config.toml
num_hidden_layers = 17
hidden_size = 192
num_attention_heads = 6
num_key_value_heads = 1
head_dim = 32
intermediate_size = 512
vocab_size = 954
hidden_act = "swiglu"
norm = "rmsnorm"
norm_place = "pre"
norm_eps = 1e-05
positions = "rope"
rope_theta = 10000.0
rope_fraction = 1.0
qk_norm = true
attn_scale = 0.177
bias = "none"
tie_word_embeddings = false
parallel_block = false
init = "orth"
init_std_qkv = 0.0508
init_std_o = 0.00871
init_std_up = 0.0508
init_std_down = 0.00533
init_out_by_depth = true
optimizer = "muon_variant"
learning_rate = 0.014
lr_mult_up = 0.82
beta1 = 0.9
lr_head = 0.0107
warmup_steps = 0
schedule = "wsd"
decay_fraction = 0.888
decay_shape = "linear"
final_lr_fraction = 0.0
batch_tokens = 32768
max_seq_len = 256
doc_mask = false
z_loss = 0.0001
train_tokens = 309400000
max_steps = 9443
dataset = "wikipedia_en"
MLP neurons of a small language model. Each row is named by its layer, matrix (gate and up: input weights) and neuron, and shows model dimensions 0-127. Each number is 200 + 30 x the weight over its row's rms, rounded and kept within 0 to 999. A neuron's up and down rows have the sign that makes its largest values positive.
Before each neuron's rows, "fires on" lists the tokens most often at its 100 highest values on Wikipedia text that the model never trained on.

fires on: ":", " ", " as", "as", "an"
L9.gate178,198,192,146,202,277,175,201,222,224,167,175,207,203,214,131,182,188,225,211,209,232,211,197,163,210,223,147,200,202,251,166,255,152,185,198,170,165,181,227,232,232,203,196,216,148,189,181,219,200,171,183,215,163,162,151,213,231,218,235,157,143,149,227,182,177,226,229,196,209,167,166,235,148,192,208,276,159,183,215,204,177,259,257,232,191,183,209,228,176,220,185,176,196,198,229,191,242,154,239,176,171,176,191,234,202,225,206,182,243,186,172,216,263,192,206,183,214,232,222,253,205,189,231,145,155,190,194,210
L9.up178,155,172,182,205,152,223,245,233,190,224,201,234,257,225,227,240,202,189,167,168,141,182,234,192,170,204,161,194,214,207,196,225,177,195,226,214,192,238,182,248,218,208,253,204,184,240,224,192,174,202,218,240,166,237,221,234,161,195,212,191,170,223,205,234,226,190,194,172,210,175,229,226,211,152,227,189,211,197,222,193,195,220,178,169,192,174,266,210,216,216,202,172,137,203,186,179,237,146,196,159,203,200,202,143,172,229,153,192,175,205,168,227,247,192,197,127,196,155,244,247,200,207,207,120,152,212,260,169

fires on: "r", "w", "–", "es", "ing", "e"
L9.gate163,245,165,191,189,189,242,158,216,254,125,220,192,235,201,213,161,195,177,201,205,206,180,215,193,135,160,214,215,206,225,171,259,175,160,167,189,197,222,202,180,155,234,199,216,213,184,251,190,168,215,222,208,207,202,214,208,168,205,196,233,248,235,239,176,214,136,242,215,161,215,171,198,166,171,216,182,243,160,198,197,199,206,199,259,151,159,248,188,221,231,226,218,198,190,187,126,188,184,181,237,170,203,164,175,231,216,172,183,217,179,235,231,207,164,179,211,251,222,248,208,214,193,191,166,234,204,180,224
L9.up163,194,231,152,195,228,241,200,270,221,245,176,214,197,249,258,223,201,225,204,252,194,203,177,168,148,182,235,214,146,192,197,243,215,220,182,224,198,247,182,196,176,178,183,169,223,196,224,152,239,221,160,202,215,188,201,175,162,150,159,199,202,212,233,155,197,190,212,178,216,192,211,250,245,240,212,208,185,225,272,165,119,217,231,176,174,184,249,191,148,214,192,133,258,209,159,232,203,211,227,286,200,199,192,237,155,204,229,268,204,230,207,260,192,225,209,174,179,170,176,226,184,225,205,183,202,188,205,193

fires on: "or", " ", "m", " |", "on", ":"
L7.gate470,212,187,205,144,197,212,197,197,194,247,170,148,161,244,163,227,131,205,223,197,251,185,111,164,215,213,223,234,223,245,199,193,206,235,246,154,140,218,195,167,202,238,210,228,143,210,200,224,204,190,222,218,207,199,254,199,189,174,207,225,207,197,197,173,205,212,162,165,180,217,225,197,172,221,191,188,179,255,253,177,189,218,187,222,177,179,133,200,175,203,198,220,207,205,243,218,250,220,178,201,267,213,241,159,168,192,153,197,178,197,156,203,265,234,174,186,211,194,205,292,176,150,183,163,194,183,202,226
L7.up470,177,223,153,222,208,197,237,224,224,201,235,251,173,202,199,256,196,207,217,209,165,221,172,122,176,205,148,201,257,226,184,167,185,148,237,174,221,236,225,214,155,146,181,215,194,198,227,209,202,243,178,217,191,250,202,193,196,196,226,168,207,179,218,225,193,205,196,208,146,217,196,200,191,149,181,183,242,242,161,167,215,226,218,254,233,171,209,257,218,179,209,169,226,212,196,190,195,171,189,218,262,205,190,228,212,188,161,205,163,213,203,184,226,169,138,201,206,184,195,183,224,178,192,135,178,157,242,198

fires on: "z", "g", "ag", "ut", "ud"
L5.gate252,182,242,141,241,201,154,159,182,201,163,196,207,194,206,216,187,204,119,219,182,187,138,179,214,173,271,212,196,209,174,196,263,187,146,172,197,208,209,183,279,161,167,180,185,226,178,221,188,199,210,172,158,191,175,146,223,153,188,267,184,205,226,198,243,226,173,268,217,192,200,242,214,227,170,251,209,237,228,174,221,191,212,240,224,217,180,180,196,154,216,183,194,209,138,173,182,218,223,205,186,218,194,157,196,163,155,229,160,143,194,260,178,172,205,216,216,240,191,262,215,191,193,202,213,213,133,190,141
L5.up252,189,176,213,167,211,226,239,197,200,232,180,211,206,160,187,135,219,182,226,220,180,201,186,222,233,209,193,198,178,209,189,219,140,174,185,188,187,240,153,177,160,238,241,179,224,199,205,200,222,154,181,162,199,196,215,166,172,223,169,206,187,225,172,222,171,173,201,261,204,184,250,191,264,225,186,225,197,119,221,173,153,268,198,234,226,162,199,196,209,169,174,214,212,176,202,184,168,240,248,199,218,187,153,236,203,189,186,131,179,248,230,186,173,140,218,301,194,258,180,280,181,223,206,218,230,188,216,210

fires on: "av", "on", "e", "d", "m"
L5.gate241,255,157,198,209,219,200,220,233,184,224,221,177,184,143,208,169,166,191,201,138,209,160,168,199,179,192,193,203,182,175,219,169,186,159,204,173,200,189,190,183,207,196,153,189,177,212,207,212,220,207,222,274,268,233,213,180,188,190,205,245,166,199,145,199,193,194,209,255,186,186,245,175,175,192,205,214,155,173,200,190,188,203,211,231,187,187,191,182,148,168,178,190,151,206,231,142,215,181,171,157,141,222,177,182,216,199,192,214,172,193,193,284,242,111,167,170,194,221,169,219,175,184,204,230,143,183,247,139
L5.up241,171,165,195,202,189,217,168,195,179,214,211,188,207,155,176,237,253,161,199,213,204,206,210,189,216,207,182,224,162,198,216,248,142,161,220,177,228,210,161,126,211,208,153,152,166,162,163,213,207,218,177,218,144,191,197,168,185,222,183,206,224,181,223,154,187,207,195,190,229,205,192,189,202,165,158,185,171,221,204,173,220,208,192,198,169,256,161,222,163,166,154,220,210,177,237,224,219,170,206,159,134,157,145,194,244,197,188,196,192,124,190,218,206,168,192,167,181,230,200,204,167,196,227,172,153,246,226,171

fires on: "on", "d", "er", "i", "th", "y"
L9.gate48,230,197,190,230,213,152,182,142,192,223,226,235,206,176,196,96,176,190,183,222,209,203,201,191,216,237,156,212,223,198,248,222,219,155,173,209,217,245,210,234,222,192,180,220,285,197,175,242,235,205,202,217,207,245,212,190,201,250,154,196,147,162,211,174,181,189,151,178,180,267,205,239,210,200,195,161,258,141,246,196,177,204,205,192,184,192,160,185,195,237,223,177,215,232,224,242,171,264,153,201,199,194,160,225,243,177,187,250,179,180,164,187,234,160,172,125,230,228,178,240,206,195,203,220,178,251,195,193
L9.up48,162,191,205,199,190,235,194,182,291,145,170,205,191,209,197,190,176,157,221,133,190,174,217,197,233,175,210,205,208,201,214,165,179,206,231,188,210,198,165,230,230,232,242,197,237,205,207,232,185,223,186,243,129,236,261,193,161,216,202,257,190,199,220,129,173,198,230,202,220,237,139,201,189,214,196,194,184,221,190,234,170,177,130,178,238,176,197,220,202,171,218,195,183,216,211,212,148,195,167,235,152,158,158,239,175,142,224,161,217,193,187,239,179,179,210,156,184,233,195,173,222,181,93,197,214,246,221,235

fires on: "n", "ed", "e", "ing", "es"
L5.gate218,174,148,197,213,250,213,250,198,224,167,173,225,200,224,201,139,221,238,147,167,220,234,193,186,165,184,170,157,223,235,230,182,157,203,176,223,207,198,279,207,214,238,215,182,204,213,218,225,194,152,263,187,192,161,215,215,148,195,234,195,244,233,192,157,187,178,219,271,184,203,234,184,197,209,148,170,239,221,158,202,193,206,207,226,173,127,228,194,143,248,175,175,191,197,196,182,244,205,205,172,245,193,229,143,252,156,243,220,229,199,222,225,276,158,200,197,190,193,215,145,233,201,243,188,200,172,209,160
L5.up218,183,185,209,150,215,187,202,211,192,215,204,173,184,248,219,191,162,209,216,213,148,171,261,167,188,135,216,201,135,230,241,190,193,208,189,278,211,162,228,223,139,222,209,213,176,189,220,194,179,154,205,213,202,159,257,192,208,196,202,192,207,221,219,176,176,215,196,206,178,233,258,249,229,207,203,195,240,229,269,232,159,146,153,162,209,212,231,214,191,232,143,244,190,202,188,236,232,217,171,220,203,209,190,226,158,219,210,213,162,192,179,172,223,187,139,233,184,244,205,214,201,239,237,114,229,186,184,220

fires on: "s", "f", "ov", ":", " the", "m"
L12.gate470,237,227,166,205,227,209,213,158,239,263,199,203,223,142,249,183,172,264,160,198,182,196,183,162,168,214,218,159,243,218,189,221,207,166,190,154,178,191,224,214,182,129,250,247,202,153,203,226,174,188,233,163,219,208,123,212,225,231,219,253,197,171,274,184,227,144,198,222,250,208,205,190,187,156,237,221,195,229,190,200,179,149,165,180,204,196,194,179,220,183,188,182,225,206,143,251,235,204,155,195,196,214,193,145,228,275,176,230,210,170,183,211,190,187,170,154,153,175,212,213,182,217,168,224,215,172,231,188
L12.up470,191,211,253,131,206,210,186,259,205,228,220,232,164,172,202,166,192,139,163,238,196,217,220,174,233,208,122,205,250,180,210,208,264,251,224,230,202,225,188,180,244,174,207,228,201,156,231,190,132,231,250,112,194,240,155,186,162,214,168,223,237,181,181,190,171,174,191,229,145,247,200,205,242,174,208,211,222,207,115,238,194,207,200,219,216,211,161,210,229,142,227,200,191,221,198,153,197,217,210,158,221,220,173,166,240,230,221,191,182,189,166,187,168,184,217,150,197,199,228,193,160,217,191,210,221,201,208,261

fires on: "%", "ation", "our", "s", "F", "ion"
L5.gate477,164,239,194,215,283,146,239,205,159,219,234,156,185,176,161,154,186,186,216,165,160,185,218,209,230,198,242,166,215,208,215,185,175,231,214,191,190,154,160,159,192,196,197,158,172,200,232,178,235,189,200,219,204,184,180,203,273,214,196,219,197,237,155,187,236,222,202,216,209,211,169,239,219,233,173,212,141,216,174,175,208,240,168,188,225,224,193,202,131,158,207,191,201,175,135,188,120,189,230,159,161,213,217,135,183,202,174,207,218,186,156,174,221,144,166,208,216,212,230,200,216,176,215,153,230,176,209,224
L5.up477,216,179,223,238,227,173,187,225,192,214,209,187,232,134,199,168,176,238,204,229,164,190,238,208,134,223,206,209,213,196,205,199,249,211,227,219,231,205,181,158,163,168,236,163,171,198,247,216,176,192,214,256,213,227,198,207,220,232,225,189,247,189,205,216,226,222,251,224,162,138,193,192,256,237,207,193,265,237,218,235,178,207,164,135,182,180,164,207,215,203,215,182,169,181,164,169,138,207,212,158,234,188,210,160,221,234,155,181,260,188,204,209,194,238,191,141,185,187,212,205,151,205,216,199,179,124,198,247

fires on: "s", ",", "-", "or", "al", " with"
L10.gate173,206,215,218,228,228,167,195,218,185,161,182,183,162,216,220,211,176,252,259,195,193,165,199,219,216,239,216,172,232,182,150,146,195,220,120,224,199,210,163,270,170,173,227,209,178,213,217,254,172,226,183,202,198,250,207,252,197,221,152,166,164,171,182,178,161,167,189,205,173,226,217,196,220,184,195,197,158,225,257,158,256,210,203,195,204,210,191,149,207,221,248,227,262,164,197,259,157,157,216,200,182,234,181,194,213,206,225,214,220,185,198,283,185,154,192,201,161,180,239,203,206,202,204,216,180,163,204,172
L10.up173,220,226,141,194,179,188,215,170,210,204,212,197,190,245,193,214,153,263,184,180,186,210,209,200,264,134,257,165,198,197,202,236,183,195,194,185,233,207,235,214,220,208,180,182,228,232,210,206,220,225,179,191,223,235,154,253,220,187,154,232,236,180,206,181,195,205,231,231,209,238,209,225,204,166,183,196,208,198,115,166,218,216,213,239,228,222,179,192,208,228,189,200,241,227,173,199,249,192,212,222,232,194,148,228,202,180,222,190,222,253,186,210,203,185,185,227,251,183,159,191,156,165,182,228,150,177,189,219

fires on: "l", "d", "ov", "s", "re", "i"
L9.gate431,168,216,155,147,224,177,158,235,226,227,231,171,173,193,212,123,176,256,203,163,215,186,168,190,211,212,189,238,180,222,202,225,205,157,199,183,182,235,261,221,208,171,199,180,248,167,185,257,229,195,222,206,197,280,216,238,212,181,202,228,138,201,204,204,265,209,204,230,134,186,157,203,190,195,158,233,175,197,208,182,155,212,216,171,246,159,200,181,185,225,189,192,212,213,159,172,201,232,172,193,223,205,184,228,227,199,209,236,219,184,157,229,203,211,212,115,168,234,146,215,173,256,185,163,182,232,227,228
L9.up431,213,259,224,204,183,179,192,182,243,248,229,247,191,214,214,168,180,154,205,242,203,214,209,157,208,180,212,184,245,185,180,184,208,255,237,234,177,163,242,199,209,253,221,253,175,219,161,230,229,206,203,157,219,211,221,195,218,181,187,189,167,215,248,141,195,163,152,214,173,209,195,185,266,228,175,198,204,191,207,183,183,201,176,250,213,145,250,179,202,216,192,157,194,248,216,194,271,215,160,220,204,180,169,205,216,152,222,192,231,181,158,168,212,201,204,132,198,262,159,216,218,198,245,182,217,228,236,211

fires on: "he", " it", "ub", " I", "um", "e"
L9.gate199,208,195,143,163,201,196,197,196,210,230,206,165,155,164,216,230,173,152,180,269,236,180,245,215,169,223,229,255,197,163,153,199,210,211,166,223,167,185,173,181,203,241,239,195,153,259,182,181,279,183,224,232,188,174,206,250,192,204,182,161,197,207,204,241,222,173,157,192,203,161,223,197,187,215,163,182,250,198,208,238,199,169,217,169,180,251,155,134,240,221,175,208,182,180,213,198,189,205,193,206,200,204,185,178,191,218,233,188,172,182,161,220,190,153,228,192,159,201,186,191,214,199,214,205,196,230,184,188
L9.up199,199,179,190,189,271,206,162,211,155,198,237,199,153,137,234,165,210,180,210,166,207,198,164,206,178,246,180,162,245,181,214,151,202,178,162,202,158,234,235,211,226,209,163,115,175,237,223,259,235,256,218,213,183,240,160,174,230,170,217,207,160,172,146,166,251,216,165,204,194,175,156,194,197,244,172,181,205,267,191,229,172,216,247,189,198,164,240,214,249,153,210,198,183,208,216,197,220,223,254,243,199,174,228,249,181,217,208,192,224,190,193,226,178,228,226,184,205,210,243,221,194,210,249,202,178,196,164,175

fires on: "ig", "is", "z", "g", "ab", "d"
L5.gate15,232,192,211,185,203,207,154,180,164,160,163,215,221,224,169,163,211,200,183,182,201,123,153,221,171,166,248,238,235,196,206,189,217,152,185,197,168,213,206,155,214,164,202,166,211,230,215,218,195,225,252,236,240,186,180,168,162,214,184,195,156,218,173,221,192,166,247,218,220,177,223,234,220,178,173,243,253,173,187,192,199,200,224,259,168,164,228,218,179,174,263,210,199,165,190,195,221,195,220,172,251,240,231,242,213,167,245,145,144,219,231,208,205,194,172,210,213,233,215,231,195,169,186,203,186,216,203,220
L5.up15,197,224,189,154,180,241,223,204,195,179,196,188,156,220,189,202,204,181,190,234,178,219,140,226,168,217,211,195,235,184,178,202,232,162,177,164,141,217,187,139,170,212,200,188,186,206,195,228,173,195,184,213,260,208,197,162,206,205,280,193,210,202,230,238,195,153,252,221,180,200,194,172,210,129,198,230,215,189,205,160,198,126,169,200,213,145,204,177,214,215,220,173,243,198,169,226,239,211,159,187,217,238,168,180,214,183,243,208,184,231,209,231,194,155,168,212,194,258,224,240,229,202,204,211,205,239,176,164

fires on: "g", "ic", "t", "ort", "e", "ar"
L9.gate419,214,175,178,218,215,201,191,198,209,231,251,209,228,178,186,191,208,159,226,230,180,197,199,188,159,255,234,217,175,221,296,174,219,254,166,192,208,229,236,120,199,188,225,208,184,205,220,217,203,214,228,190,182,239,173,185,195,292,221,227,184,261,192,247,221,194,171,242,162,183,197,231,246,229,195,228,172,228,195,227,192,140,227,247,245,184,239,215,174,176,204,183,220,184,233,200,167,189,221,199,193,204,218,239,198,195,214,181,186,160,188,162,198,184,200,262,201,183,221,217,222,158,245,177,198,214,227,219
L9.up419,155,184,213,172,200,167,254,242,187,228,206,220,221,185,170,182,237,225,196,224,149,157,197,217,238,247,184,195,247,214,161,151,160,195,184,180,229,159,209,162,158,254,260,184,240,211,187,187,218,182,200,221,237,197,199,246,171,216,212,184,143,225,243,244,254,163,235,135,186,245,212,219,175,233,217,231,211,177,208,148,186,250,187,210,245,184,179,187,136,223,231,197,222,248,192,192,213,163,226,205,193,236,214,156,206,197,172,224,170,208,252,250,219,204,140,166,215,206,251,231,234,225,205,256,182,241,163,225

fires on: "ent", "al", "t", "or", "ation", "ic"
L14.gate377,173,115,132,201,189,211,198,202,194,217,216,187,173,251,191,204,195,182,206,250,166,195,248,200,214,182,188,162,197,166,213,187,191,180,218,197,213,186,225,152,172,172,231,136,184,224,176,248,213,218,185,178,208,154,226,189,243,246,189,239,202,187,231,179,164,207,176,156,179,176,227,153,241,192,155,197,251,213,174,233,222,233,225,211,179,172,243,236,141,161,198,203,208,169,180,208,208,223,180,165,271,170,183,182,206,176,151,141,233,239,191,252,220,305,193,204,194,193,230,197,157,150,206,201,194,216,195,179
L14.up377,197,203,179,220,176,157,228,236,178,219,221,226,174,177,119,280,202,212,191,213,215,179,201,190,197,227,204,121,202,176,165,268,208,207,167,217,226,170,208,224,197,261,219,181,163,189,221,159,173,196,245,151,225,156,220,188,189,136,160,213,245,245,207,241,201,180,213,169,211,250,176,205,220,154,184,184,212,193,225,169,240,250,202,200,250,239,138,260,182,205,179,190,181,236,227,207,234,190,268,203,163,255,217,216,178,214,129,149,172,215,196,213,192,243,244,233,202,195,235,192,172,217,204,190,225,212,200,200

fires on: "or", "ic", "g", "on", "ar", "y"
L10.gate10,214,194,183,233,157,223,219,194,206,247,257,155,143,199,181,239,179,228,247,249,241,236,220,265,160,218,262,183,193,177,188,203,131,201,181,211,215,220,217,177,186,157,171,123,161,192,246,219,241,207,265,204,193,214,233,208,192,230,216,212,233,222,192,253,212,167,227,219,159,224,194,237,207,151,174,170,218,207,159,154,199,206,249,205,235,186,215,213,185,178,245,178,213,173,258,196,211,170,206,171,228,222,213,200,170,146,198,194,230,158,211,178,160,179,173,239,176,181,238,240,228,190,202,201,198,218,198,201
L10.up10,237,175,190,258,184,167,225,223,162,234,235,211,179,208,181,233,227,189,222,249,210,198,209,193,225,246,219,191,163,222,199,246,211,219,203,187,223,199,211,186,167,221,198,202,258,183,267,179,190,167,243,195,242,227,215,219,176,170,224,179,250,292,230,171,137,227,225,211,161,193,217,195,284,197,152,190,203,174,223,195,207,225,218,168,239,212,205,186,183,211,209,213,257,221,218,189,191,214,237,219,257,171,189,209,215,210,159,226,220,150,213,206,264,226,209,183,200,229,165,156,213,181,196,206,153,170,172,219

fires on: "w", "ent", "id"
L2.gate199,205,230,247,187,219,228,177,205,220,219,178,198,192,162,151,211,189,197,173,164,184,139,204,175,160,207,247,203,218,210,178,167,203,159,263,146,173,212,196,191,204,206,228,243,170,223,189,199,184,250,206,226,181,261,183,235,234,235,221,222,243,168,142,214,193,203,212,146,204,240,171,260,226,175,235,212,215,192,211,212,191,219,196,203,220,189,170,138,160,201,197,197,253,248,273,185,244,161,171,229,142,226,254,207,148,211,204,181,171,194,200,205,203,209,183,213,225,183,188,194,206,229,171,179,241,210,212,198
L2.up199,238,208,208,168,192,185,191,175,143,235,227,207,175,173,177,233,166,218,220,186,250,228,151,210,170,205,179,171,245,184,236,173,198,160,214,145,186,182,187,206,217,175,181,159,183,249,263,238,179,222,182,176,218,225,229,146,253,247,219,213,231,216,196,178,183,223,239,172,188,195,228,191,228,232,187,185,216,192,184,210,202,203,225,170,215,191,189,136,228,191,192,195,220,267,248,179,223,129,163,211,232,203,217,206,224,210,246,153,141,234,208,173,242,186,145,174,140,189,231,239,238,175,209,183,234,185,254,194

fires on: "ent", "1", "9", " B", "ort", " Ch"
L9.gate492,207,214,176,215,192,230,198,217,200,183,156,211,208,171,184,242,222,214,235,152,255,135,198,168,181,172,197,198,154,189,191,253,208,156,232,115,188,164,258,188,206,196,208,196,214,215,248,128,221,252,214,150,200,245,197,184,232,189,213,193,243,214,158,246,160,187,170,184,185,212,175,214,248,198,192,168,200,206,231,220,176,148,178,215,162,190,159,163,205,204,158,179,210,247,171,154,216,228,203,213,118,166,150,247,262,207,206,162,224,234,236,196,205,224,187,218,225,170,205,191,197,184,215,206,220,204,163,193
L9.up492,209,249,146,222,196,193,236,193,202,149,183,198,205,129,226,281,217,164,211,207,218,175,205,156,178,200,225,162,252,268,204,241,219,183,185,140,182,193,224,207,173,184,186,175,160,168,210,169,198,201,247,212,202,179,170,184,214,203,182,179,225,197,241,158,171,183,202,184,202,201,229,260,152,237,182,197,179,197,205,167,216,127,201,225,217,169,195,154,264,202,205,232,243,226,210,223,166,147,220,170,168,152,212,223,184,218,164,238,179,217,188,139,232,211,202,214,191,198,171,189,217,249,215,148,205,213,197,235

fires on: "le", "e", "t", "=", "b", "k"
L4.gate104,205,186,198,219,199,225,147,213,170,157,171,185,199,159,217,209,221,241,209,181,194,165,195,216,185,200,177,183,252,217,217,188,230,214,188,218,197,183,178,147,205,189,178,153,171,222,282,147,180,163,240,159,176,191,226,245,199,218,169,187,211,164,159,187,195,203,224,188,196,245,209,155,205,246,228,240,239,219,197,207,192,189,210,179,200,204,197,265,214,183,178,263,237,175,172,174,113,212,233,225,166,214,195,188,163,224,207,196,202,211,176,228,181,151,240,126,186,210,208,251,242,229,183,223,149,211,225,197
L4.up104,254,173,233,179,226,175,219,139,200,224,220,210,274,239,163,230,228,195,191,143,180,218,176,191,154,194,198,231,203,249,216,151,228,226,208,222,230,216,184,179,209,251,207,205,199,210,186,170,240,273,203,134,214,222,215,188,182,198,184,233,183,178,225,166,225,208,192,201,130,173,199,249,183,183,191,206,166,157,187,157,228,202,188,232,233,264,188,222,223,170,195,198,135,191,173,203,160,190,191,171,210,208,188,191,196,188,199,224,166,127,155,153,178,182,200,194,199,169,187,221,198,206,222,256,221,178,150,276

fires on: "s", "%", "le", "t", "ers"
L8.gate21,197,210,169,250,215,228,170,141,175,180,157,134,193,171,209,185,187,181,169,174,156,133,187,216,217,159,224,209,221,163,196,192,188,204,182,218,175,213,185,202,144,191,224,180,217,184,198,150,189,159,264,184,185,213,157,159,221,204,177,179,237,236,151,217,164,278,184,235,163,179,232,220,208,177,196,159,171,198,158,211,202,239,198,169,228,177,177,253,186,168,227,236,159,161,183,177,225,183,207,214,187,188,206,195,207,214,196,118,250,231,165,224,196,195,188,205,204,179,184,197,196,217,181,185,223,257,244,239
L8.up21,178,190,233,199,226,218,208,189,220,220,165,214,244,174,209,161,197,240,228,231,224,195,183,195,171,258,190,220,173,214,206,201,183,236,211,237,229,166,244,205,245,248,211,232,245,199,226,221,234,233,221,182,226,210,180,176,215,225,212,233,183,191,167,179,220,217,180,155,193,176,202,209,244,216,154,176,211,165,164,211,221,246,187,198,234,210,164,233,255,165,190,142,172,160,149,199,217,254,244,184,208,169,243,185,231,215,205,198,215,204,233,151,213,157,267,199,211,210,213,211,165,222,154,191,210,170,233,236

fires on: "'", "s", "al", "en", "ar"
L10.gate213,178,239,202,167,213,201,195,188,227,207,194,191,158,250,205,232,172,231,246,204,228,238,212,226,234,176,275,158,249,183,209,247,191,225,138,216,145,193,207,197,217,172,236,189,185,171,198,229,208,220,227,173,203,216,155,209,180,234,265,217,180,207,185,180,167,198,232,150,271,171,163,207,188,189,206,189,142,272,162,199,208,186,194,232,177,225,191,143,178,161,168,210,231,211,213,219,191,231,182,161,187,179,177,199,225,238,239,230,228,213,171,166,189,193,204,231,136,221,203,118,269,215,175,173,187,239,157,154
L10.up213,232,230,187,189,178,198,186,186,190,186,194,200,181,230,210,219,205,163,202,191,157,204,247,200,221,194,238,146,199,154,187,225,213,192,165,179,164,201,228,205,187,159,207,282,256,163,224,238,214,168,129,272,168,199,180,210,238,223,159,162,204,224,215,158,126,176,232,209,143,198,200,237,179,240,156,205,149,225,166,209,222,188,146,221,186,210,200,178,184,198,245,176,205,253,152,253,196,234,164,174,188,194,171,225,229,180,216,153,222,247,194,216,196,197,178,233,238,189,197,177,232,185,154,246,231,206,199,203

fires on: "y", "e", "ub", "p", "ent", "am"
L8.gate471,242,168,207,190,216,205,165,192,190,219,109,212,217,200,145,250,158,138,169,225,209,183,173,195,213,182,188,181,233,155,182,183,209,217,166,195,173,209,249,173,198,194,193,162,148,237,190,192,248,166,201,233,174,214,236,199,189,212,186,180,200,176,191,176,208,247,162,150,195,218,235,156,203,201,206,197,185,236,226,272,230,249,242,230,161,278,188,189,219,197,172,213,219,148,215,206,184,251,229,193,235,219,224,191,176,215,215,134,239,221,220,208,235,209,170,238,240,172,189,237,192,237,231,200,183,224,246,250
L8.up471,227,180,168,183,214,144,192,166,142,222,234,157,167,185,176,204,151,149,178,192,225,243,206,269,197,245,177,214,182,209,189,233,220,196,188,224,174,147,229,238,194,242,185,159,178,207,183,206,252,203,170,233,185,159,214,181,189,211,210,217,185,166,212,155,197,214,156,210,218,236,211,181,195,233,150,183,179,244,184,210,260,288,214,239,225,215,161,211,185,161,191,137,207,204,252,203,224,238,231,157,231,223,234,225,224,176,201,176,239,160,234,183,180,214,193,218,259,173,183,216,180,204,204,206,196,197,230,226

fires on: "ab", "i", "em", "l", "ar", "um"
L5.gate358,188,197,150,166,165,237,172,213,188,155,239,194,137,196,181,140,197,220,207,166,212,238,178,204,142,260,191,155,238,193,187,142,253,165,193,157,201,183,190,126,166,200,192,155,157,156,235,216,289,210,191,193,174,234,198,192,172,218,191,169,180,240,211,202,196,179,180,188,161,200,218,206,225,176,154,216,177,194,174,187,185,195,205,180,255,197,216,164,193,223,204,235,230,185,265,126,175,228,171,215,243,119,144,213,188,236,245,241,203,195,160,231,174,207,188,169,193,157,225,215,201,229,238,192,226,207,198,200
L5.up358,206,217,195,214,119,203,132,198,160,161,188,162,165,183,232,135,227,219,266,135,184,198,156,202,166,197,207,197,233,205,207,209,202,199,185,225,159,164,170,186,192,208,187,162,171,202,162,182,281,251,258,217,174,212,189,174,223,192,185,135,176,200,247,191,237,183,174,250,196,171,171,223,245,155,167,176,164,174,199,235,184,176,158,183,219,197,210,205,186,167,215,239,241,184,282,199,200,192,183,218,191,186,141,205,190,239,171,189,197,206,201,201,239,191,183,198,172,185,193,158,210,257,258,200,193,204,229,190

fires on: "an", "en", "u", "e", "re", "n"
L14.gate272,218,183,173,222,203,178,179,186,247,163,176,238,180,213,205,258,252,170,168,206,255,185,163,146,251,233,212,178,220,200,158,293,198,162,188,233,202,184,186,187,179,192,221,210,135,180,171,203,156,219,261,179,227,227,241,199,168,205,206,182,264,223,169,186,213,142,163,186,212,168,259,214,200,179,232,177,286,183,137,195,181,184,144,170,223,189,244,182,180,211,221,189,198,242,243,201,204,191,229,176,233,218,149,214,227,188,217,224,231,177,217,179,224,176,186,174,154,188,144,215,219,227,224,204,225,198,192,200
L14.up272,196,161,193,172,178,178,161,253,210,282,191,193,184,201,235,179,174,221,240,179,181,157,216,220,205,265,165,206,206,205,209,213,137,250,206,257,207,121,215,198,200,256,175,162,196,220,191,191,184,201,118,213,221,217,219,170,176,204,198,151,165,251,212,172,178,224,172,148,220,135,217,191,133,189,229,236,183,186,160,178,152,164,155,157,170,204,236,230,182,214,199,162,157,187,193,232,216,230,224,214,249,198,176,169,220,228,177,181,261,186,225,223,203,223,163,159,188,178,197,168,210,224,228,134,185,195,180,202

fires on: "g", "on", "av", "ur", "v"
L4.gate504,237,211,182,184,220,217,227,176,197,194,215,183,167,200,199,194,199,180,216,165,209,150,261,203,147,237,170,227,237,195,153,224,206,186,208,187,185,179,161,175,200,217,193,158,185,222,232,193,142,243,198,164,194,213,183,265,184,201,177,190,232,243,201,191,187,174,189,188,211,187,194,187,211,206,240,234,124,194,162,198,206,196,245,171,285,146,194,223,199,207,171,253,191,191,206,154,205,225,183,196,207,266,220,208,195,182,219,195,227,189,244,170,234,143,193,238,161,207,181,211,93,131,168,209,243,162,250,183
L4.up504,203,138,202,203,166,197,181,204,214,137,196,192,169,181,145,226,198,187,205,171,187,192,264,153,233,236,207,252,246,232,200,205,197,193,244,238,198,203,202,239,236,214,152,164,204,156,151,173,175,225,187,170,139,190,168,180,181,223,225,158,185,206,206,230,162,158,201,202,179,187,219,200,216,175,195,222,189,208,158,137,152,210,151,224,125,213,224,179,162,154,160,171,243,125,166,175,204,192,231,166,184,183,210,174,136,156,232,226,181,203,243,183,232,183,204,193,198,235,222,165,211,205,186,191,192,244,222,191